config.toml
positions = "rope"
attn_scale = 0.0884
init_std_down = 0.0
MLP neurons of a small language model. Each row is named by its layer, matrix (up: input weights; down: output weights) and neuron, and shows model dimensions 208-399. Each number is 128 + 24 x the weight over its row's rms, rounded and kept within 0 to 255. Numbers have three digits each.
Before each neuron's rows, "raises" lists the tokens whose logits its output raises most directly, leaving later layers aside.

raises: "ence", "ide", "ence of", "ence.", "heastern"
L6.up1673:118067114115102119134133095114132084120151135100143138178090148145108127164136135112154116105088100127126152118146148156136162131101174115100116135163139111169113118138139079135123096094052121127088142148133140176167122103105110096112086131159098141126128113137143124145134137113173102104134141126116144101126126118095120140131120111128147070131131115111140099078117100178133150100159089149120142106156132111080143075123106138127113106137179143127141139121103131126139126119138113139133134064113156122108154111133119144127125172129108135131118138131130112148105107117070139130
L6.down1673:142181134098097143147095120133087143167146128152152133121183134141132130142118123104109127129085112137126127111123111110111144124132117103148182163094117115126131117136119116090114094169104120160165124110091133148170149130103105120099150116145124111142123165088108148165106125175159114114136139123116146142147150142135147146116123111129125127142154152162186115131155162145126145113130094109116114138127128124149107152111126118102105132136120128129114124123173123150145144108149122143137128153142117085097122154114154155100132116205151167103142135143111116138180088109092112102

raises: "ids", "id", "ute", "idi", "ess"
L6.up1957:146152112104167161161137129121152063119100165136102128128136165133114136106142132099151151131094088092199145129103174106095113143099132154163133117121127167125099143114084142180144179115106133153097114113082138157137119122124140139138148090111123160140124128139115083164133141124111098097117127164134141125147142119108142123143137151146113139151153128102118094133115116131156118108114156144130160159142122143101115084110100080153162134118103162158084144126117159142147130133126132135097161114147185168111133140161123105121094122131142141118136161147146102112154112145094089115
L6.down1957:138146123113160148106098144146123168151131124122105124143120081154134116143124143149165108170099135095147076112138092151127135108112144114132160120121115110091139154063148114125102099131141147129140115161099122119093094145141082172164094159149121135109145096130122137097128120155126139151130132123136128167105131185148110164165174116159117128149160160157118144114137138118100103115126114145143097129119145138149123158118127124075113147132148112165138116126132131111181135114113183134116113112075142062138100120109161109130147133089161143135108076146117113082147120112127119103

raises: "ities.", "rons", "ations.", "ects", "ifications"
L6.up1392:140123097071166116119141133157142129141183147112162158113118109112127121107086118108162096104125111154102173083128117110118166121124117150171161130096152141102128149118089146114104168162118113123119092111132093154122099123147160138093109167121139137162103146166163127117077135092084131094114112132135168121117141102182177127098066132119123132141108126139130083131125101118157107111118126131125167141090163143151118127116111123108119118126159160088166151130128098095096108129094118112123156137114133149114113116110153124127150131127177141105105124128177126165107097090101160134
L6.down1392:125146131142119163104092134147123133141091100134119137119125167152157127120116141110128139156111143109119102159109165156170105148099142120108045112125120105128135091131169102098154098082153147094103131140109165093113170098103099136166127104149126109122176134133056142165181098114195124156128164135110116129127127138095100096169137140119144135120154142153111131157165147134108150120177096113132118108142085100141145128128146161157182133152124092132085130096144133106165138118168130146139100158124131117135140150143134136146134132104124090128116147136119131113145120139167106131

raises: "ackground", "ible", "ibl", "ronze", "ased"
L6.up1374:108091127152154154146127142131114109079087187108166111106136126132124120133111131162136156104149138131137132079184115110101120127113127137182119117120128130172136114134118103143169135136132151124133091116112145123155108097111117138170130119131120103121144142136163151135131161137128095108131075172113195137063146119118086118157136112155131112073105147147138099132127142120185125120148109135149144133095097119127115136092151161179164123148147159094063123128151155115126116113157150161094120104111100130105106121173120147137105145086124140076133150097137107194096118151146147147
L6.down1374:106137167109149132166121076170104146128091121131153126132121101132094133137112119129137101093115111126130152096168140146126123142109143133100125155108153125120126098146133153142141163214117134173117107148119125165121147158116112140153122119159164136090153094130137189165119147075112148151112140134102128128175136119120148147142133147157154141153103133149125174106138110127123130172082103092110097136155097127137114175149122139136108111189123115143122182105145125097140124120113132130124089121098120123177170085137127108130158107123116136093118136106125129159140144137171073142

raises: "aries", "ions.", "ions", "ares", "ions,"
L6.up575:125097140133127168115144156116163173144145117075142170134102120152137131119118117108145151152164138074176115092124078119142129130115112122105113129081100145121117135135111119102153114104193147208085068097131140136077114143121115128139124116138126113121118126152147132135111158128096137173128140117117136170145130115132066153127066095164119127149153112153142143118116143088111097104158101136164130124087134156123180184120152122115095166138113086156151156065146103120153107124154141148151127180148150145135105144147139135125117131117135153105061088155151121178098130134095145115
L6.down575:123127093113170120105099132153126138161119166141083134146130149104113134131096098070151137108095124116142118121155095148092115111116117144104121129145111129135156121128180117144139117119136153152117128170133095170107134117147106146103098105127094172153096125134108111152120115113192121115171130109166174092125125077123141167130144128063149114124141135127135139135145184097095121109094137160116088156171133099116129113116160150125139128194159140124158115101130159119148165123091090121135139081157102109111161114152134135081107119142125122124132104127117168099143147129115166088

raises: "wh", "the", "New", "Ch", "Un"
L6.up1283:116155113133121113128159120135112124135118111141120105084100168138154097108115131147149107081146105092149147144119163118120138164129115106167120138133184145136135112095135087146128168110159112132118119128127128123087137099127130130086154146144149169085130128099106134094117146090128101101091114139092117142097130110138102115174112123117128096090132094123173111130159142150140144115068095129185140118101132129132120069129186132147144133134140088136125149163162130135119117103111146100138142167171128138121127139124126172132142122137092167147141132103201111159179144115093158155
L6.down1283:128106101115115107160157134166120098105145114133119128077138156145161123131134133118174113122147107113109118126113130133146130154145110101122149131125136109120160112126157110161137136104131095178104129145143110165105130065103093130100117117097101160123148116030123149105126125114140146152109080160117066122124144129161119141144116130145105122131139079166141134152106127132135133078137131129176166135096143108103112135160160123120146145155116114124152161134086108142110146113083129098172139163182151124144090136127117100147132143124120114141135133119152118112162100151105094141

raises: "ever", "eck", "aint", "uff", "lo"
L6.up1018:153085090145164138126140090160087127105112150155157098130136130122157142107123156135156075152112139117163119098132094110139122107136121094154143130115143088099114123096138148074133167129095119122143120092118130164121152116141119115114120109158162119106115118136124110133120113120144135108138113129135172106114148161151131105151151141158132139135118115121152116114120137184171130123158090132122151082111067127143148161100097142089100130161153159145056132142116135144132146128120143140142127147115114159125119123132123118141145167130122100108061150109119116126123153069088132152
L6.down1018:165139150096154129119157150114139157088129142156139128143167105109114155156085114120155116124120142128152126061146144172086145115132164138122133124132151151132093110154087111178160155158143132182095119144137127147178104133114056174118172117097128156128132131119079151138135138166095127118149120097106125116136144151103078148124096152157119107098092148131117107172071161132142165131109147104136111135093170141104130099118105117182128119119101143145148121125157119149115152112133150123149160136107093150133075114139107103133096132118131140128121142162106132130136074122138150146

raises: "iqu", "iers", "eries", "ique", "ill"
L6.up532:133121144114111136126124167097151120136100142120153060130108092132105126151130136130145084144089118089089113113138073159134144149117146111137153081153142067143116114134139076152166147110138165129136089182147128108138130102127122146108115115143136150110144141127080107113120113098153185085108114158126138149116123116162111146085166121122124127097122149132159100084132140118132115116162107146158164124124123169115140146090115132102095157104108113126176137123122196135136125149130141135141132114151103130154103150166107169095064144136135105173082124110142123140093122132047117147
L6.down532:132099094135133103123138077147122144136137176133092116195186129116150140068114155117157139092116156095149082125109160151121115108128088107112112159098135121113165106136140119094095136144127136137125152108114097146098138145113142137139130150134134122155125141121104158141082102096123142140115124144146158140140136108101154131141132177106159166134142129144106143128115148156176132153094118123066118169086091095125194084172134129112164110131181122090140137161119116133113124131140096125120139113089155134136121101108133112129147137150126148119121153142126131098156150119179119150

raises: "ō", "atsu", "aku", "uru", "ū"
L6.up1371:141157177097174113121138120135128131122132128103135100145103157117098189098143109111146193083127138094107123098095161089093155131138112123161130139149102138135150153109100126117139108120139157131177135124100165076130151128135105160099133133099142126139140102166149101159089143167150123150112102131138146136110075072173138111119140058090146156077119132146136088124134139094143075127135097139151115139136131166142126136129196115143140131126122109118102119106118119103148111132112109127121122110118149140134086118115152101133108119163113121129173137091150125103156157122141131156
L6.down1371:143119138118155133123098161134115160109180118078087103139140145076117147108151119140167136133096168134122108105087169120171163079148151107165118148135165138137151153132147165115127140118130129077181124156164168146107150130133108148129163126123115130098083132143138167166101127142136093174127149187109115125127100103160128142100099107153120147112089114162115100135150119113147139104118111177106120196098105139158110139105147104088101125131091122119129099112137109133116118129158123104126126144089142126126117121099144156156111157170087134137152151095123137123123154107105154126

raises: " each other", " them.", " him.", " their", " it"
L6.up1117:125151140117124141128159151169183142132141133151114144104091146118103116140138100189113136129095078132148122101148177149123135106125143111117113127101129120119106096118146115096143144093125108119123094090166188151135120154161125121139119106120144123149106103163109149155142138128097095099131099169155153164136131109123100112151092111103083149156161200155119127120103127144119153104144137149098125144133132130084133141134149158134172129126153062168149130103112139141127129148147094198149108154154174156135145164133180111138101120125130128107169164124142097134103177130113128146
L6.down1117:124145130131161126152142132112145128106125107119152129105146141101095099112153145130000138142165159128130101137115133147156111136101127118105159136110150089131116105108131153156137093140140109073167074124162139112157159155138106099158145107142160144161145128124106143111078110153142121111098108128121136073150111134120117101126129104112154144142145072139107074133108077140125142097126129099136142145100135113111127182093121138139138127147130108103158158095111129095124141116082097126185103137118127111152120121151127120114134142146177093120140133151126159149180133154150124157